python train.py --d_model=512 --rope_base=4330.0 --rope_fraction=1.0 --attn_scale=0.125 --lr=0.0109 --schedule="cos"
MLP neurons of a small language model. Each row is named by its layer, matrix (down: output weights) and neuron, and shows model dimensions 186-281. Each number is 128 + 24 x the weight over its row's rms, rounded and kept within 0 to 255. A neuron's up and down rows have the sign that makes its largest values positive.
A block is one neuron, or neurons of one layer that tend to fire together. After each block is what it responds to, as a language model described it from the Wikipedia text at the highest values.

L6.down720 [137 150 132 112  95  95 151 146 160 135 102 121 127 109  97 161 138 108 147  90 102 116 117 101  98 135  80 141 124 182  74 119 104 139 106 124 144 161 128 136  96 146  92 122  85 153 139 129 143 123 158  87 195  93 114  94 140 150 162 164 114 141 103 125  66 130  99 120 112 131 139 102 109 126 137 109 109 163 125 146 105 141 122 102 105 147 160 120 139 103 144 156 169 100  90  92]
Fires on is or was after a subject's name and dates at the start of Wikipedia biographies, and on and joining occupations, as in violinist and.

L9.down55 [140 131 125 133 107 138  98 141 146 142 128 112 123 134 121 119 127 121  94 128 125 130 120 115  93 165 123 103 160  87 121 118 142 159 126 114  91 124 138  87  99 159  97 196 139 108 168 131 148 159 167 134 155  93 153 111 126 157 171 122 100 139 148 125 133  98 120 179 164 136 153  43 129 177 128 122 109 177 144 127 141 128 149 126 154 109 104 143 172 100 134 162 135 134 141 142]
L9.down134 [126 114 123 109 131 142 129  91  75 142 130 121 168 154 104 117 130 119 131 114 115 116 136 156 125 166 101 127 127 115 137 121  97 122 133 134 137 113  82 116  98 112 134 116 139  86 130  98 131 133 135 145 133 167 126 135 107 136 114 130 152 134 155 120 125 129 125 170  93 126 174 104 100 153 133 110 120 187 149 111 150 123 152 167 108 130 103 103 101 121 126 126 152 126 146 146]
L9.down299 [143 154 113 120 146 119 114 144  93 151 133 139 131 119 142 151 121 141 126 151 114 135  99 127 132 143 147  75 159 130 136 136 155 146 112  85  87 140 124  95 111 133 106 125 145 149 129 137 130 141 127  84 103 135 123 143 144 139 123 107 138 114 127 129 132 171 159 141 158 119 139 140 130 149 114  86 185 155 152 157 137 146 126 188 114  86  73 125 169 119 138 131 120 176 118 207]
L9.down702 [134 124 130 107 124 121 124 132 136 162  88 123 106 163 139  91 165 110  94 113 110 135 124  95 125 137 119 125 121 182 147 120 129 132  86 112 141  82 128 121 106 110 148  71 142 126 126 140 164 127 132 139 134 122 155 141 135 126 107 142 137 139 115 122 154 115 159 100  96 140  90 138 103 138 148 139  88 137 149  99 123 149  84 108  97 139  71 150 106 134 144 143 155 167 137 125]
L9.down808 [138 146 180 105 139 135 101 142 124 119 122  93  81 106  97 144 106 122 101 148 101 118 153  87 150 114 161 116 155 113 116  88 106 136 146 114 118 144 139 132 132 107 133 130  99 136 124  62 147  98 176 105 108 171 127 153 125 124 107 124 130 176 173 149 123 109 109 160 133 111 136 157 121 155 136 141 126 140 148 127 109 130 115 127 114 148 152  94 158 131 150 110 131  99 127 152]
L9.down1182 [ 91 128 142  89 113 145 102 167 161 109  70 130 129 156 143 150 152 115 136 125 123 192 107  92 152 149 116 146 145 144 136 101 116 136 114 103 122 175  94 142  87 176 144 106 130 116 138 114 159 105 148  75 134 149 148 155 119 111 111 118 121 161 112 118 151 130 152 154 146  98 111 112 164 137 176 108 131 136 109  91  93 115 114 138 181 157 101 126 126 105 125 140 129 158 132 150]
L9.down1205 [ 97 138 170  95 136  95 117 107 132 180  77  76 150 116 142 162 130 158  99 129 156 115 169 131 132 147 130 139 128 146 147 101 103 102  93 148 107 107 139 107  61  85 116  89 104 144 131 116 167 149 131 100 120 114 144 102 156 129 135 148  95 137  95 132 113 133 130 126 140 158 160 133 142 152 122 143 156  96 108 115 123 135 137 130 155 135  71 135 104 144 150 153 152 122 116 109]
L9.down1226 [ 95  68 134  99 123 132 112 125 122 131 127 133 100 128 129 159 127 142  89 137 134 128 148  91  79 152 130 147 109 165 117 130 162 148 126 130 137 155 113 120 117  86 136 149 148 122 109 115 110 154 108 152 135 170 142 171 122 106  89 113  88  93 124 116 149 152 135 152 150 139 160 126 123 107 129 140 175 126 147  96  91 151 138 148 141  74 110 120 154 139 165 174 166 153 107 112]
Final tokens of nouns naming a person's role or group, often right before a proper name, such as climber, band, ambassador, postmaster, player.

L5.down210 [ 94 103 113 105 122  50 123  90 155 157 106  96 117 126 116 140 136 154 120 116 170 105 147  98 145 153 100 133 144 142 167 126 128  87 114 105 137 146 152  79  94 106 102 108 117 109 110 109 131 151 157 141 122 163 129 141 155  93  73 153 117 118 114 155 145 122 112 135 108 126  99 153 130 122 154 159 130 135 143 152 129 167 119 135 123 133  83 119 115 141 132 132 180 159 124 148]
L5.down370 [ 78 117  88 129 131  99 130 138 130 109 113 112 131 127 127 123 111 143 120 116 113 138 111 107 111 128 111 146  66 122 130  97 123 101 109 117 145 124 131 116 151 160 137 145  97 124 137 134 109 134 148  98 106 127 133 144 161  96 163 125 137 108 120 109  82  76 143 149 164 107 119 127 129 191 104  99 109 149 124 157 156 182 143 174 126 139 158 104 161 108 113 154 141 160 120 139]
L5.down432 [150 110 151 132 153  93 198 104 140 118 159 136 125 122  86 153 137 104 122 127 162 138 153 104 111 192 119 144 131  99 151  95 145  73  93 144 101 162 138  94 124 133 119 166 159 130 136 143 169 130 131 105 143 154 132 130 146 128 164 134 106 128  75 170 143 126 131 107  92 171 103 153 118 139 159  98 142 136  81 144 183 144 136 148 139 118  88 155  90 120 121 151 157 179 128 130]
L5.down436 [149 151  99 114 137  89 116 134 136 160 122 110 104 126 156 131 108 132 171 126 116 117 148 144 101 131 142 141 148 108 169  97 104  86  87 104 153 121 152 109 112  96 121 129 125 161 133 173 121 145 116 134 107 101 120 124 138  96 131  98 140  99 126 113 134 112 135 178 159 125 142 152 125 126 114 143 162 166 122  76 119 118  57 135 124 135 134 147 115 144 127 118 156 143 128 153]
L5.down488 [153 130 122  80 120 146 116 110 117 159  82 136 101  91 101 153 146 119 142  89 135 143  91 154 139 153 125  88  93 123 134  82  62 111  97 130 152 156 161 124  75  99 156 129 115 155 131 143 161  99 138 127 112 131 115 161 136 143 139 141 117  83 150 126 112 160 159 170 123 123 114 117 143 140 155 134 151 121 124 113 112 175 109  75 124 148  80 130 147 164 127 105 134 135 133 129]
L5.down520 [116  95  95  99 166 117 149 135 143 124 140 128 109 103 148 143 114 104 120 158 151 130 156 122 104 102 150 109 150 145 114 145 151 115 146 157 167 164 182 125 131 145 169 113 114 145  99 142 131 171 132 127  94 121 101 108 131 161 151 107 104 111  82 103 126 169 135 105 127 130 167 138 108 103 129 173 117 134 135 157 128 134 139 117 110 113 140 152  83 163 122 177 117 127 153  81]
L5.down1048 [117 118 161 107 149  90 109 119 132 134 107 125 102 127 108 110 112 129  90 115 131 136 137 116  93 132 143 150 115 130 152 168 147 144 121 128 141 115 121 161 153  97 142 147 118 118 159  96 126  92 135 119 142 172 155 136 120  75 111 125 135 130 103 114 129 139 125 107 111 158 116  79 146 158 188  98 127  87 116 114  93 150 115 121 144 110 169 151 126  93  98 110 109 104  87 111]
L5.down1224 [ 99 150 119 103 120 124 156 140 136 132 119 130 111 119 109 119  94 147  77 157 118 133 110 135 160 116 153 110 153 108 145  90 108  91 127 170 129 141  66  84 109 106 118  95 134 122 120 118 117 108 180 136 124 145 122  96 114 113 129 165 123 124 151 132 154 118 105 108 123 148 153 156 169 107 123 120 140 106 102 105 153 154 103 167 114 141 148 106 133 131 123 124 111 128  96 150]
Final pieces of nouns naming a person's role, job or relationship, e.g. cous-in, CE-O, navig-ator, Director, brother, heirs.

L5.down330 [123  92 124 121  66 137 151 143 150 164 147 140 141 147 126 122 122 162 140 151 131 144 166 127 121 156 136 159 139 156 146 120 151 119 121 116 113 112 118 132 131  80 121 118 114 132 121 113 146 102 150 120 120 126 103 120 130 139 137 103 117 146 154 105 121 138 100  71 138 125 145 120 118 118 132  61 141 103 126 115 128 112 109 108 127 114  84 118 116 144 141 151 145 145 128 141]
L5.down399 [142 118  83 146 137 146 149 100 155 153 109 163 143 161 139 150 138 128 124 180 110 109 129 127 147 127 148 118 140 129 107 121 122 117 149 121  98 178  93 110 128 127 107 161 109 135 120 142 107 173 153 114 135 152 118 131 139 150 117 190 155 110 124 149 126 104 168 126 132 165 138 154 120  88 122  55 130 146 124 125 132 148 137 154  93 121 114 103 132 111 140 153 155 140 172 148]
L5.down476 [144 152 139 101  92 103 123 153 145 128 119 104  96 125 163 127 142 131 122 127 169 108 129  82 131 142 127 144 138 160 141  72  94  96 158  98 135  95  98 131 138  90 116 125 162 133 148 154 182 143  68 101 168 189  86  96 153  76 155  97 119 112 158 107 108 155 120 138 134 141 141 145 123 133 115 102 142 118 104 125 118 111  86 149 138 128 157 123 150  93 132 174  97 137  63 142]
L5.down577 [118 122 136 114 174 134 131 143 175 122  95 152 111 146 105  88  93  90 165 152  78 140 150 102 135 131  81 113  98 153 151 104 109 103 102 150 153  92 111 137 100 137 133  68 134 107 142 138 128  96 137 137 101  82  85 136 115  97 109 126 110 134 149 100 122 155 124 123 117 137 102  92 129 137 154 138 124 145 100 126 131 156 140 125 141 108 146 145 146 141 148  72 149 104 139  64]
L5.down601 [124 123 109 115  98 147 136 117 105 105 114 117 155 145 131 113 131 119 117 155 133  91 153 140 117 116 110 168 107 125  90 106 131 125 135 164  93 139 108 134 120 121 141 120 158 149 135 111 131  88 164 112 140 115 121 138 105 140 157  99 116 124 124  95 162 138 137 137 170 113  98 121 150 139 116 118 160 110 129 123  79 108 161 132 129 103 133  91  94 115 153  77 156 132 161 133]
L5.down684 [123 125 124 115 139 128 112 126 106 126  87 105 135 126 148 103 156 122 103 153 123 145 114 109  86 148 119 138 129 162 137 107 112 101 134 125 156 173 120 110 136  91 174 121 114 147 136 134 119 151 107 126 153 140 154 119 134 132 143  83 128 133 143 106 150 111  95 126 111 138 119 119 120 116 163 127  80  79 179 106 109 124 110 133 115 146 179 179 112 103 152 125  97  97 143  90]
L5.down768 [113  91 148 104 118 163  84 124 103 148 129 120 110 116 127 134 118 142 114 105 116  75 182 126 150 149  85 128 129 117 108  94  88 128 141 111  82 145 127 124 142 116 194 179 127 137  97 137 153  99 109 126 140 177 146 117 138  89 151  90 130 138 111 119 108 132 126 161 123 116 113 149 105 117 177 104 104 122 107 149 134 114 115 122 112 114 118 139 143 148 147 102 145 128 117 134]
L5.down1147 [ 98 131 135 143  91 149  84 108 102 128 112 128 142  83 156 163  91 156 129 108 116 120 150 109  37 129 179 135 115 112 113  90 152 152  93 144 109 137 113 116 131  73 155 143 148 122 153 104 157 113 167 102 136  95 134 103  92 150 182 149 144 131 120 156 121 137 124 124 141  76 101 116 134  88 127 138 122 172 137 164 131 147 139 142 116 127 153 173 121 165 131 161 134 116 121 170]
Words just before a role or title is given, usually after "was", such as named, as (hired as, served as), acting, selected as.

L6.down1022 [108 143 141 105 118 106 126  69 165 114 120 152 136  87 100 119  92 105 141  97 136 171 146 109  98 165 156 163 126 128 163  95 126 150 137 136 115 135 119  94  76 168  83 111 106 125 153 149 146 102 118 130 167  98 129 136 162 139 156 105 160 107 115 112 143 117 108 123 130 126 140 173  84 139  84 123 126 137  90 133 142 136 149 145 144 110 134 150 159 153 142 136 134 147 134 137]
Final piece of a role, rank or nationality code just before a person's name, e.g. Colonel, Halfback, singer-songwriter, UKR, SRB, Dr.

L6.down363 [140 117 106 150 120 115 165 105 106 129 120 123 141 135 106 134 156  93 118  92 113 133 121 108 150 158 107 135 115 138 108 164 141 159 116  62 114 108  91 110 127 155 164  97  80 131 152 137 132 133 142 146 163 150 148 111 119 123 149 111 142 143 123 127 121 167 117 145 134 120 154 101  93 164 112 175 116 135 141 161  89 112  88 119  97 139 134 129 148 145 131 159 113 128 112 139]
Subordinating conjunctions and relative words that open a dependent clause (if, unless, when, where, which, since, after), plus some mid-word fragments like re and f.

L9.down116 [179 152 128 148 111 126 114  90 173  88 159 146 128 128 129 127 125 101 110 149 123 170  94 161  93 132 150 175 107 122 134  99  94 164 133  93 128 147 126  98 181 120 113 150 157 146 146 108 119 141 140 120 139 178  95 137 116  88 112  91  76 152 138  89 126 135 126 122 130 150 150 158  83 153 142  49 138 103 105 130 137 132 124 176 104 112 115 146 157 165 141 132 152 120 134 148]
L9.down242 [178 130 128  99  80 127 152 110 143 126 147  97 165 118 142 137 147 102 108 129 133 157 188  97  65 116 129 123  88 134 146 125 108 162 154 126 164 111 127 108  88 113 145 124 106 108 122 132 123 155  87 125 116 129  98 164 134 100 117 104 133 113 112 115 121 160 168 119 122 111  87  90 136 136  74  94 122 128 100 129  62 137 141 119 118 115 128 143 122  82 122 135 158 128 118  99]
L9.down566 [131  83 149 114 124 157 112  74  97 137 111  90 115 155 163 186 128 142 113 108 137 106 115 170 136 152 129 179 116 150  87 122 159 169 113 131 153 112 127 123 152 102 145 150 149 125 105  48 116 131 196 148 119 165 118  92 118 131  56 127 153 138 131 123 131 136 119 153 111 151 160 110 158 144 145  72 139 135 109 155 101 114  78 143 140 118 116 134 118 179 130 131 133 102  74 122]
L9.down579 [105 120 117 132 123 115 114  84  93 140 148 113 152 123 142  94 131  97 115  99 107 137  99  81 116 136 108 129 110 176 124 120  99 159 135 114 126 143 144 146 135 128 118  91  91 122 125 143 153 114 122 137 143  91 144 132 106 113 154 116  90 137 144 166 149 119 146 175 176 146 133 163 113 114 167  86 104 108 144 138 103 142 107 134 142 137 171 126 142 137 136 139  58 116 132 123]
L9.down698 [160 127 103 147 164 162 123 145 128 131 118 170  99 153 133 128 132 155 136 131  80 115 155 114 118 109 144 159 108 133 106 124 115 137 124 104 147 156 145  91 145 126 135 143 134 148  99 161 109 135 134 102  96 113 108 164 128 158 112 119  88 126  93 160 130 128 135 110 136 137 143 103 123 147 131  93 104 138 114 184 117 128 143 166 127 115 125 163 119 153 117 174 128 120 164 162]
L9.down974 [130  70 139 161 121 127 141 112 128 117 145 144 120 151 119 146 121 126 116 101 122 171 119 144 120  98  77 119 129 123 124 119 142 137 162 138 128  97 174 116  90 132 150 149 117 103  78  66 131  66 118 106 173 119  93 125 126  89 106 142 143 162 158 155 100 134  73  86 110 122 148 115 114 139 101 149 147 161 140  99 124  96 120 185 113 126 134 128 143 134 158  85 152 128 144 139]
L9.down1100 [129 158 137 147 136 120 102 100 161 145 114 107 158 132 125 141 104 103 134 124 125 129 132 125 127 114 180 114 116 142  80 115 124 130 112 124  87  98 119 120 145 142 122 138 115 148 159 126 137 162 128  93 173 151 115 111 142 121 107 149 140 134 112 118 130 134 151 155 141  95 127 108 142 124  92 105  93  88 171 146 104 114 132 114 134 112 131  44 123 145 145 102 136 125 143 126]
L9.down1298 [158 180 148 107 117 141  93 111 102 150 130 147 106 137 153 118  86 115 112 135 140 108 145 121 137 131 111 126 122 127 101 106 152 114 112 122 129 100 101 137 143 104 134 125 127 171 144  95 165 143 131 125 112 135 164 160 127 117 113  95  85 139 123 137 146 100 117 141 168 138 117 121 143 108 131  64  88 121 148 162 157  83 124 150 110 137 128 163 149 141 134 174 141 160 130 124]
Subordinating or contrastive conjunctions starting a clause, often after a comma or period, such as though, although, while, when, but, because; also "=" in table keys and "was" after a subject name.

L5.down116 [137 153 136 160  99 157 171  98 146 160 154 106 137 139 157 135 168 119 131 176 109  98 111 131 133 163 131 117 105 110 156 114 135 148 160 142 124 113 151  78  75 134 126 113 133 153  98 147 154 133 146 106 110 112 144 106 121 122 109  93 119 103 179 140 165 106  84 151 134  81 144 112 154 143 117 113 142 156 140 150 107 132 145  85 116 148 117 140 117 109 102 109 128 145 120 120]
L5.down134 [176 153 129 118 117 163 117  99 151 186 107 123  70 125 159 118 146 100 120 113 132 158  75 112 107 139 148 103 123 124 112  70 123 134 109 119 166 126 108 123 122 106 156 131 141 116 129 113 137 140 131 126 154 163 140  96 135  92 131 110 149 108 172 130 107 154 145 119 154 163 109 114 139 147 130 109  97 139 167 140 116 150 125 155 132 129 145  93 121 125 121 141 130  75 137 119]
L5.down170 [128 131 117  97 127 131 138 107 135 158 130 123 126 127 135 117 109 161 153 142 114 140 168 124  89 140 140 110  99 151 123 119 149  92 107 116 113 164  83 135 134  93 125 121 102 131 114 157 137 134  61 148  94 162  90 122 145 124 136 119 105 109 165 157 177 102 130 101 128 133 114 114  85 201 174 172 134 145 108 138 142 144 126 166 127  68 106 157 126 123 145 170  90 159 117 127]
L5.down497 [156 108 117 136 168  95 129  79 148 161 141 117 143 169 143 134 120 108 129 125  89  88 115 123 144  94 118 132 165 139 115  59 159 143 118 154 134 152  96 124 141 109 148 134  91 140 128 107  82 192 149 129  98 115 141  94 118 164 147 129 163 113 136 118 123 157 140 155 123 171 130 150  92 113  94 127 145 104 137 116 114  94 104 179 117 102 136 148  97 186 110 106  90 146  90 139]
L5.down615 [118  98 138 105 138 120 143 127 180 151 147 117 130 176 149 135 101 138 141 108 119 117 126 112 113 151 118 145 103 147  93 153  69 134 135 122 164 111 141  81  63 101 134  99 173 129 148 131 119 111  70 128  81 133 147 109 108 143  45 119 110 171 173 164 103 100 120 149 100 160 109 120 122 130 132 157 110  87 115 156 117 110 117 119 161 134 140 128 115  52 141 143 132  70  64 115]
L5.down1088 [131 128 115  83 144 136 139 113 104 153 122 105 139 102 109 118 107 180 123 130 136 136 133 136 142 101 109 119 124 163 116 143 132 139 136 125  81  98 123  97 127 108  94 171 133 130 131 119 133 157 176  97 139 205 170 158 158 119 169 108 129 110 114  85 170 112 156 149 143 126 116  85 117 172 120  60 143 161 150 120 130 136 167 155 145  99 130 117 141 113 112 129 115 103 184 154]
L5.down1094 [138 132 175 112 103 104 128 105 164 118  75 140 114  96 173 111 115 120 126 165 115 172 142  88 146  89 152 124 160 108  90 122 165 146 102 149 123 120 147 135  97  92 121 138 136 167 101 105 140 131 117 109 105 132 104 145 111  98 135 137 120  86 155  85 158  94  87 145 157 131 131 165 109 139 182 111  92 138 131 130  81 151 136 156 139  95 106 144 113 160 131 109  95 118 136 103]
L5.down1232 [130 100 139 115 139 118 149 105 132 142  92 107 102 139 151 158 179  81 141 122 101 122 193 106 154  79  86 118 131 155 117 124 116 172 129 104 120 118 112 111  99 159 138 113 154 136 118 114 179 175 139 111 146 113 146  86 129  80 101 108 121 131 122 125 143 122  97 190 175 149 123 172 161 140 122  80 140 111 127 118 104 129  98 100 137 105 131 116  98 157 152 146 100 107 146 174]
Fires on subordinating conjunctions and sentence adverbs that open a clause, often sentence-initial or split mid-word: since, after, while, although, originally, despite.

L6.down1294 [ 83 125 123 131 148 138 181 131 178 146  80 113 111 117 146 119 121 185 127 129 113  95 149  81 163  95 138 136 117 136 124  51 114 129 123 122 125 115 167 131  93 131 108 148 150 117 124 121 144 159 143 133 116 100 159 135 150 112 111 155 129 107  99 126 128 141 136 133 121 114 116 118 159 125  97 141 149  89 142 119  98 106 117 119 128 146 125 164 124 151 124 163 138 127 160 148]
Short pieces in the first part of a split word, most strongly ug in A-ug-ust in dates, also name pieces like Gi-ul-iano, F-ran-k, Cl-a-ude, Don de.

L9.down285 [149 177 144 180  95  70 110 113  97  68 133 130 141 106 118 142 143 123 148 107 104 121 112  82 136 144 107 145 115 160 148 120 129 140 111 122 106 156 180 126 124 133 164 131  83 149 148 109 156 122 120 129 193 154 117 157 142  80 141 127 131 153 101 107  85 144 105 118 122  90 148 110 110 139 122 110 112 103 106 113 161 142 128 146 131  85 100 101 153 106 158 143 121 114 103 150]
L9.down328 [123 109 133 149 132 136 140  97 105 138 156 159 151 131  86 115 100 144 132 125 179 135 119 106 155 186 143 145  98 117 147 123 118 151 138 165 121 119 141 117 114 164 125 186 140 142 148 107 123 104 129 166 164 118 170 124 151 119 139  75  94 129 112 123 102 158  65 126 176 145  94 125 140 149 148 127 148 170 153 149 117 116 176  55 134 127 145 160 130 166 105 172 139  86 135 113]
L9.down717 [145 149 167 141 115 106 127 172 131 138  95 107 157 148 112 137 136 143 151 143 152 107 134  97 155 112 147 180 129 116 143  89 132 134 129 157 134 111 122 129 147 187 147 151 180 134 157 121 109 126 200  77 149 131 155 147 107 143 102 151 113 160 193  94 177  99  99 116 154 109 116 115 124 155 147  80 147 141 131 139 145 121  76 123 117 130 117 121  91 155 122 157 162 122 116 124]
L9.down832 [150 148 117 127 103 157 145 131  87 142 137 166 108 152 131  81 100 164 133 109 123 130 128 116 113 128 136 147 172 207 172 120 135 134 107 138 146 121 106 154 119 123 138 108 140 134 147 111 114 160 117 163  95  83 118 113 170 148 142 140 128 114 103 162 141 124 112 129 165 144  88 127 112 113 127  69 124  94 139 144 125 127  99  94 133 154 199 126 116  97 148 133 118  74 125  88]
L9.down909 [136 129 114 135  92 132 125 143 162 185 128 126 128 111 137 149 116 127 126 102 107 166 156  83 113 156 122 148 143 106 162 106 134 155 123 159 116 157 113  89 131 111 160 142 141 149 171 117 123 112 142 101 160 132 104 148 166 167 147 142 159 125 107 117 143 125 144  97 122  92  85 163 143 143  90  77 104 140 109 155 138 148  88 117 156 158 115 161 139 106 166 140 165 118 105  77]
L9.down959 [117 153 117 103 106  74 169  89 128 107  96 148 149 121 141 103 131 141 124 163 166  80 138 113 132 165 159 135 118  89 163  94  75 116 125 124 108 101 105 137 130 119  89 127 162 137 125 132  96 149 110 124 166 143 104 149 151  83 150 125 197 133 159 114 134 152 121 120 131 105 130 161 154 153 146  71 179 176 163 124  99 166 146 146 136 148 142 150 152 100 140 125 140  82 124 151]
L9.down988 [137 123 130 128  89 141 151  95 149 151 113 104 116 128 148 130 137 121 122 155 121 141 156 107 102 123 136 138 154 129 162 156 109 104 110 111 175 116 102  70 122 148 149 135 138 114 122 125 130 110 179 137 101 183 111 133 161 137 131 123 147 106 140  83 130 102 109 104 138 126 158  94 139 196 140  61 126 130 138 127 104 140  79 171 119 108 111 160 135 142 105 120 126 153 147 120]
L9.down1203 [110  94 142 131 142 131 122 159 117 135 105 127 141 177 179 118 129 141 139 123 107 181 119  99 123  50 120  98  98 126 125 146 176 143 131 159  99 147 134 132 113 107 130 138  97 130 141 135 117 106  97 148 169 105 152 177 107  97 112 155 106  89 118 127 156 150 155 149 146 122 127 124 147 108  95 140 136 107 112 103  93 149 181 152 139 163 116 183 131 146 170 140 148 120 110 155]
Fires on and, a, or a colon right after a person's role or description, introducing another role or appositive: violinist and, merchant and, Hale, a.

L9.down347 [100 156 118 130 107 114 159 170 125 161 156 111 124 134  97 107 156  90 140 105 128  87 154 167 132 135 103 107  99  99 150 113 127 148 110 169 126 151 179 102 114 166 135  80 114 113  82 160 175 142 114 123 104 109 154 120 171 165 129 133 125  80 119 107 131 134 176 122 111  96  84 130 100 115 122 151 103 107 107 104  92 117 146  90 128 121 112 111 126 143 125 132 109 128 147 126]
L9.down405 [ 84 107 148 170 109 135 143 129 185 120 135 117 100  85 144 123 133 140  86 169 110 127 137 129  94 131 132 126 100 117 123  84 140 104 125 151 130 126 135  93 119 164 138 108 146 151  77 151  50 151 106 137 111 105 133 131 109 114 101 144 135 163 115 155 129 116 102 102  94 116 133 106 145 136 109  64 105 101 147 152 108 137 155 123 122  96 145 136 113  98 118 163 126 174 136 108]
L9.down462 [ 97 188 173 116 135 123 110 158 171 125 155 124 103 145 120 163 126 155 118  95 116 129 113 133 171 119 162 145 107 149 159 104  94 111 109  75 167  87  91 125 130 126 133 121 122 123 129 167 153 128 113 137 105  87 104 134 175 165 147 110 130 112 109 113 121 122 116 118 115 109 125  91 132 122 138  99 120 151 122 126 126 106 161  62 108 143 154 158 135 134  98 125 144 168 142 165]
L9.down661 [151 130 112  88 123 158  90 118 155 165 119 165 125 138 173 156 150 144 129 140 119 107  97 148 153 139 142 127 135 132 123  99 128 121 144 114 145  95 107  93 111 130 136 131 156 144 159 112  84 128 106 135  82 111  89 151 111  95  99 136 148 118 108 126 125 102 115 126 121 144 108 123 142 102  87  79 140 151 147  98 116 127  79 107 121 123 163 116 106 165 154 157 105 191 141 129]
L9.down757 [ 75 124 134 141 141  95 146 114 147 132 167 101 145 123 107  97 100 132 130 138 142  83 121 171  70  81 159 158 125 130 145 179 176 135 154 132 130 149 117 114 149 142 137 140 120 159 109 149 140 144  89 157 158 130 144  97 108 141 144 102 114 133 149 131 155 111  91 116 108 112 169 120 119 121 127  99 122 110 144 130 134 129 174 144 123 178  78 120 145 111 103 122 138 150 113 147]
L9.down949 [107 133 132 149 128 123 121 127 101 149 108 124 140  84  96  99 169 141 139 161 117 111 145 143 141 126 137 191 128 153 139  94  89 126 159 138 157 107 171  67 140 109 129  91 153 108 132 122  98 142 112 116 114 137  90 132 147 166 124 166 131 115 155 159 149 167 127 143 130 120 142  94 109 123 136 126 131 114  82 121 132 158  77 150 139  98 166 157 142 111 102 121 167 138 118  78]
L9.down1038 [129 123 109 146 133 133 109 104 140 125 102 132 114 128 135 129 106  96  98 109 142 107  81 165 101 114 104 145 116  89 148 127 132 140 129 158 145 114 120 129 128 136  86 158 135 103 117  57 112 191 190 134 124  89 131 129  87 139  98 101 127  84 142 117 142 127 107  87 145 121 131 101 152 105 143 142 148 116  99 145 113 127 127 120 110 117 153 121 114 136 100 168 121 121 154 125]
L9.down1141 [ 95 128 142 153 125 100 142 118 164 128 152 156 111 104 130 159 100 138  75 118 111 114 144 101 187 141 138 124 135 143 124 150 158 147 156 126 133 144 163 147 149 134 108 134 117  77 141 112 100 135 159 142 147  74 118 136 143  87 114 147 127 125 111 201 181 144 175 119  91 157 122 153 136 133 168 136 190 145 169 100 117 106 149 112 140 119 156 111 144 146 143 183 156  85 119 147]
Short first pieces of words split across tokens, especially de, P/p, Le/la, as in de+ceptive, p+rices, Le+icestershire, or the particle de.